{
  "d_model": 512,
  "vocab_size": 25331,
  "bias": "qkv",
  "lr_mult_o": 3.0
}
MLP neurons of a small language model. Each row is named by its layer, matrix (down: output weights) and neuron, and shows model dimensions 48-175. Each number is 500 + 50 x the weight over its row's rms, rounded and kept within 0 to 999. Numbers have three digits each. A neuron's up and down rows have the sign that makes its largest values positive.
Before each neuron's rows, "raises" lists the tokens whose logits its output raises most directly, leaving later layers aside.

raises: " time", " times", " moment", "-time", "o"
L4.down419:470390528498448541485488515452525550545533564450583470560433443439481580463477392510536512400475505543569521511483489532485448517476525491379498492478451504512502495533557573522462494455517409479522509455508547411534492563416447495488554491506571560504468462406474532405450565414503518467519560542519436499590385568468544426379533448474520505449550410498455533519415490479480432495514

raises: " who", " husband", "who", " whom", " assistant"
L5.down497:485539450404464398462503538458500422503503571527547511493478463490557598486500536519570416424508575606495461487544493509513481466535480540516507457496459509470467568587530481460506491509545413475446532459449461490461421452575513540548461547500510476394554420573521509516465449501506508523578454488592473522565445541509499520500534479498544491514532551521528562442468423526491473518524

raises: "v", "ves", "vo", "go", "k"
L5.down265:419522596432518446459488456564423486524464545549460408482528450460508516501497500461516485556536514498618521547430613489459639537493543617598532552509527607501411495436566555591423531531523584555442486445593548441507496546527571490550468594376407549483537430491493544470516474423532487419501452440405510466524491571568569511558500590433564617542586497455452585461467499445471443482479

raises: "ologist", "ologists", "ological", "ura", "olog"
L5.down960:525489563501409480507480486440517579473505434458481536522455547625442396448519490526521463509444429532533431426425489514553471515519479602457473501506517509511494507491522526508527450550559507542432453464510508556479537513413528521504558504562483491466557514497450508506532515480477456524528561498441607463494531547550478521590445507406409571486453467459539393452506504443541508543439

raises: "-T", "-R", "-F", "-B", "-S"
L5.down813:520473574499559438430462498469478509511486547508456478526508556442476412424483477482557499529491483421550537582488524518493472432608437510529541490474456485524563469463509499523515518499553428456446560473407487485561457590423595492433466426481431502509505585466480413572549544520559492550502519555506442494497560343449516504480566407462538532515513581542555454512475488532614477557525

raises: "ported", "port", "por", "pression", "per"
L4.down879:495539494522459395618633442507543511482559446551569483520533551446370449594450462441407517511412427568512493472503553477455523498474546613445511437505429467523493431467502485577599624461521483379561561546392478515468555514481617570533508545487492468553486576466599591422459517439578515462407482535489396483488535448519534458555535591365491509500459511513535448467476502424438564579514

raises: " all", " any", " most", " many", " the"
L4.down915:528582570459529505593467546516555494506511469565567589529512434589441506663509562484619468530444436505558512551466558394489474530534459564464390466532480581444454495411541480564498466518519542516359464505458590498508512617474546536510481488597483595532511512571461469580546459573512478506416403407462535495557462499477475509510522494548513505469474542615579602513488594529500581513414

raises: " This", "==", " The", " It", " These"
L5.down837:592504428370469492497456467528522488516511473478453548418504477553509529568476486485467568561441425455530512486536546576489557462524503495471527458458466503484435509525583485503510548503537501524527434513466462495454518506515489542458448466499475470528520533564508497636522466500489483451586506485471450478529520456555522494478462432530406478432537548551534530497529478542504533542507

raises: "stitutes", " line", " advance", " addition", " whom"
L4.down639:421454546538490456454436447480568591494488444504475552561494455499386465553471522514552530465416464382442551502432539505545568557565558457485479501431552584508399518544436497578440568485463495455490501574560537508521494483531435411520609512542403499494565493533481552551528488589468543557529558431433452577549551490483554425484431501440536531456490501526516455568630445504432570517491

raises: " \"", " “", " \"[", "ine", "one"
L4.down442:450510541473482540403410451519470512480536510556477590464513514461506509454577557553484534466466466440546436487464407496477465542528482558499497545512501613501626490461502493549458555573416469498528482475426435521488454548565592546529525554540567512557463572474472585558391452464539485500541484424458520458524530616452432574541495440591533529524511530489531464559570536508500526462502

raises: "s", "i", "es", "ses", "rd"
L5.down158:479488488537450447462476596600539594504541572554545386445564503467436419508488366486600471473491532576515583507476420501502474436505555450439544452448541430565568498532650512479484478507520467453460500532487587415585517524552490475434524502492438526431464506503570423502566533457536553482483469508601428542596533543479419477522557490507498421554514533483438591510524494510471513419511

raises: "s", "es", "e", "ization", "ist"
L4.down396:494511500526532455582517534566508560522488524559502523483523543560478535522455450513562488567534495594409441496406458604409522535501549491493382481483498515554502391416582523502494439495477471579513523554507466533559465494522526571493492488539474500506451455440436419581467584553565528479510500546427517529477458579587433521536487528539568515512445512424548475495529502457496453437489

raises: " a", " the", " its", " any", " some"
L4.down451:495573513455529424518434439409445558606525477408511542490496457506387547573449607524539514524475501486584539425564437562443472545429536516388469523424490509477443542485475440532539429575524417523476539499544440448533576463593500491534527420585487435565531442598440540625494342580550413515493474490452554459493595503619539460470507397501533490459556522559575466464514589473433554480399

raises: " away", " off", " out", " Away", " up"
L5.down413:490502530434457450536475477478473524528482482496417592533422515575465488484507527467518505488508446547584530503436466500577430408400536479464577454388501528480548545520524457572514491558445427518456578421569426465592521454485478600555524432486522497508455528496485545498510444566602487539479503494497506415513522582450525479531462495527504528519514530552433506499444556544488487503499

raises: "'", "ome", "’", "hip", " are"
L4.down257:479538556437515481537561417472390470521582466564504486493556482572550485439523498512542510523501452567604446597517480502545469500363482556554468466548576466572498489535495479512523533496495587512393546535420527423509476422451441515499612471534480511497546430444514546536491457505487380570609462545487424450464569570457464528529504452450447443475534476384551581459504484409511455441528

raises: "olog", "ter", "ological", "que", "ques"
L4.down1250:438549579467508570514578548499490503518476537444615540477523462515508486472512551565521480509516486374428498466491542663480569519495596547604498494610558521542532555511518485486498479507491465512510494570438528500487454464473517522527504470565529604429573522500371473664468445520433576473492491496467587437472439483546506623490385506383462487466465475462497464412466522496376452538528

raises: "ika", "ica", "ical", "inos", "ik"
L5.down207:452474509493543534478501494475512562499566488480504448511529568510525518521533470552496566409473449521470545426443497425538492469489329532521474523562558475470453447486506525575597419510475488528465520575504476489530472503488413517530444493502543499477557465539493448512441457508439460496478473537573504515533486466566493467460529525439586547468534491468598581528504541553430481565394

raises: " who", " members", " member", "who", " individuals"
L4.down1169:479499366367478430454515578449544421443511450512542385474474528421583448499467460514534513454537590531535491501584523432561430539413549517548497517546392575465407599513532442405525513536458493490509494489462462480527554422508511528453508477515452557412588552482484558486503441509425442502524479465502409490521494536507533487542587505470475519551531545591540522467483447537580480477561

raises: " There", " it", " It", " This", " However"
L4.down1207:536529507449475511523479443494386478588588519537500493502536511490474468552550559510509518500482483496450434489441335536544525519531537540428411533468383527417399468427491547539505471544538439546545510575475490610506463505538500485534358521578451502569446516517527445555476415505536513507468478413484392546532630448489539526456459459530516472521516532555512481471518491526478516459484

raises: " which", " while", " however", " then", " where"
L4.down1013:488505484445510526490567477459384538493571420505468554442527472532610551497531477560513535459352467398486414501409521546484567521550534440502541517507608503515427480415493576541533641472412539464437455488524548450481468471470410464482472546561469521530514460441482440502504531555506403418519511493456494545534490503549527575503458492503495497527430533464492520574435455589515549479540

raises: " \"", " '", " “", " the", " this"
L5.down835:459521504457479501473485470502499435486507488420440519385479501485518475529537571485431499561447418457531480540502504463440587529528439531457476491438495496571495488561483468440514498460448451396513420516516525418553510496484561560586468421481489534498549527475458495500485522534475530487443576473498442420484443446542480490500386467565553488564599510628527459535591568451451539523465

raises: "com", "born", "aries", "line", "te"
L4.down1195:518483377479549620565464518422496517501457587549536514442574564412461506523508433415497532426397511576489582470540519435592421477473560443530464387545550518471539526501444535536471556539516507390487558529482463572508418429512488542491569472471488421519548496507389384553445460480544522479530495479463565498525511580459592444502512496519491477399409472467508489425575475538522494504535

raises: " of", "-of", " to", "ae", "us"
L5.down1072:462469492391433576513560502531471462474428550551563467531483524523427465443478479473498512410476415529431481496483550473503469519437545519531501544605631509493486475442477584475555500458555528565540539499548499482540480414514529461555532461437436456459510536437438473537418510506521424456451522498528586574425441398475449558455510455459481510557501619568531475460581531545432495513575

raises: "'", "’", " of", "',", ","
L5.down108:579450611398534514486494473509498538490474416515469488504448478566560469458547547534528505499456512472516461461417544478428458539470549499509474439585506517576541523529572494492450537577503546490330503492461433461495485389373478571471475494546440485524527432483472589507424411506443460495536448481433465506538476472496506529487434463478477551486440532395499504430391518440468509482525

raises: " up", " Up", "-up", " out", " forth"
L5.down496:592416539553526509501464401540478469495599448528486508535486409450525465438436623428558522556582494466546498466513478514527467530504497482448528511529509420534404536477531486520375506562533509470429543473556461439544453469503552554488588492478600558432446581475518494633570448532484490592435494617521479456534514459545558454489419429487544539507555454555544519455480461524584468526494

raises: "ry", "ary", "ard", "ta", "age"
L4.down85:561403453605477481527513502460478475496490473483573547542496495489569525476523530541533593412489585460416479489519456466508475490504585453542525481526514509499485447506525499546493555461473539522509490518421498469506522477487383555469529431433554482438650430519360532516514574515475487436535472546523408581511509521543550392514488484545531566548510494507498559519458528490480511456558

raises: "itis", " died", " disease", " cancer", " lung"
L4.down936:469470537489388499420438439466475508632438533615484477551447501552516541481471504470534432514415530439454411540547455463456497478523538519467614464507485523537489534438468488523528515560544433509468479496472430624461474483485503504435487531481482461404579486511477475483470497396457474453466453527471457485498432585521453524634567499517352422578566558486525521460497513528447535553468

raises: "',", "'\n", "'", "|", "iling"
L5.down234:443473510480475472523591452511382365482471453426505495441480550466385495454449516506523515591508494491516510436435568559473525465500489485544575484525610483453511545482453479494628599565426559468543482471432544523530487505520612510475568524534513496537474507498459557559522555539513439471535480439521539469545456509495513508524513529649499483485502526560519545508477467417446462512542

raises: " court", " courts", " trial", " Justice", " jail"
L4.down543:471547390385448483489537481547503546535491499492473489503538522506489547452533528482589481482507529418435522467457516512451515563473495552462491488528443445465548540623472467427521536582473481554548522572483540491516427393593446481371483497505501566447483487414477486518522515527433535577444467557507516444439469504482474534512590499552495567523455553525515549453536542473537453460501

raises: " time", " moment", " much", " Time", " period"
L5.down962:505466602521494504539423531542439548539489519522512365495554556449495515551415537492573554466438514494460387577480509473473473446556514526446476428528534423492485470501549518477482556506556511440565527458407528451513519456474459614585465529541506415538541472545481526416455519532484494518475480558545577445481500482539422473515490455479557538538494512479386596357426503552478473518480

raises: " coached", " Athletic", " Football", " league", " Sports"
L5.down6:412458629486479464497592475481537452479581575484427479502552449552403409459480579503456451569520455463537443469536535444580566438512535437524560445448601490509551549457517453674521505489540493385514478542596496470496455476508466575507471589518565483501520452502435497509508531476503558497543547482546408531520489565451429479586494457475496556520415537467517592449554434498483505453529

raises: " a", " another", " any", " an", " if"
L5.down723:419544563434450489521490502423475514481572523358596577471483490570413575462426508537549471523486449533467515429520589526474460536489405458481494539547481509450427532437526507542603573503505489529512477516514521599548538501526459500616512495545440568563560500559421484484458558515516464491601547414555517524428529418499575497490397546537460505507430538506538465525489621550499467566537

raises: " four", " three", " five", " nine", " seven"
L4.down976:505570441509560462526549469532613480533522493521506520467459487593553547533600543505643486509456522525461538551576520486546503567514506373517585374552546457516556607528464496605502472521505553510494479548360603491530443574519490504516465492525454577517528419438397562562505556507501465455515469522482524445591425568565516471481552510456476440509559554503468553449435511439500487419465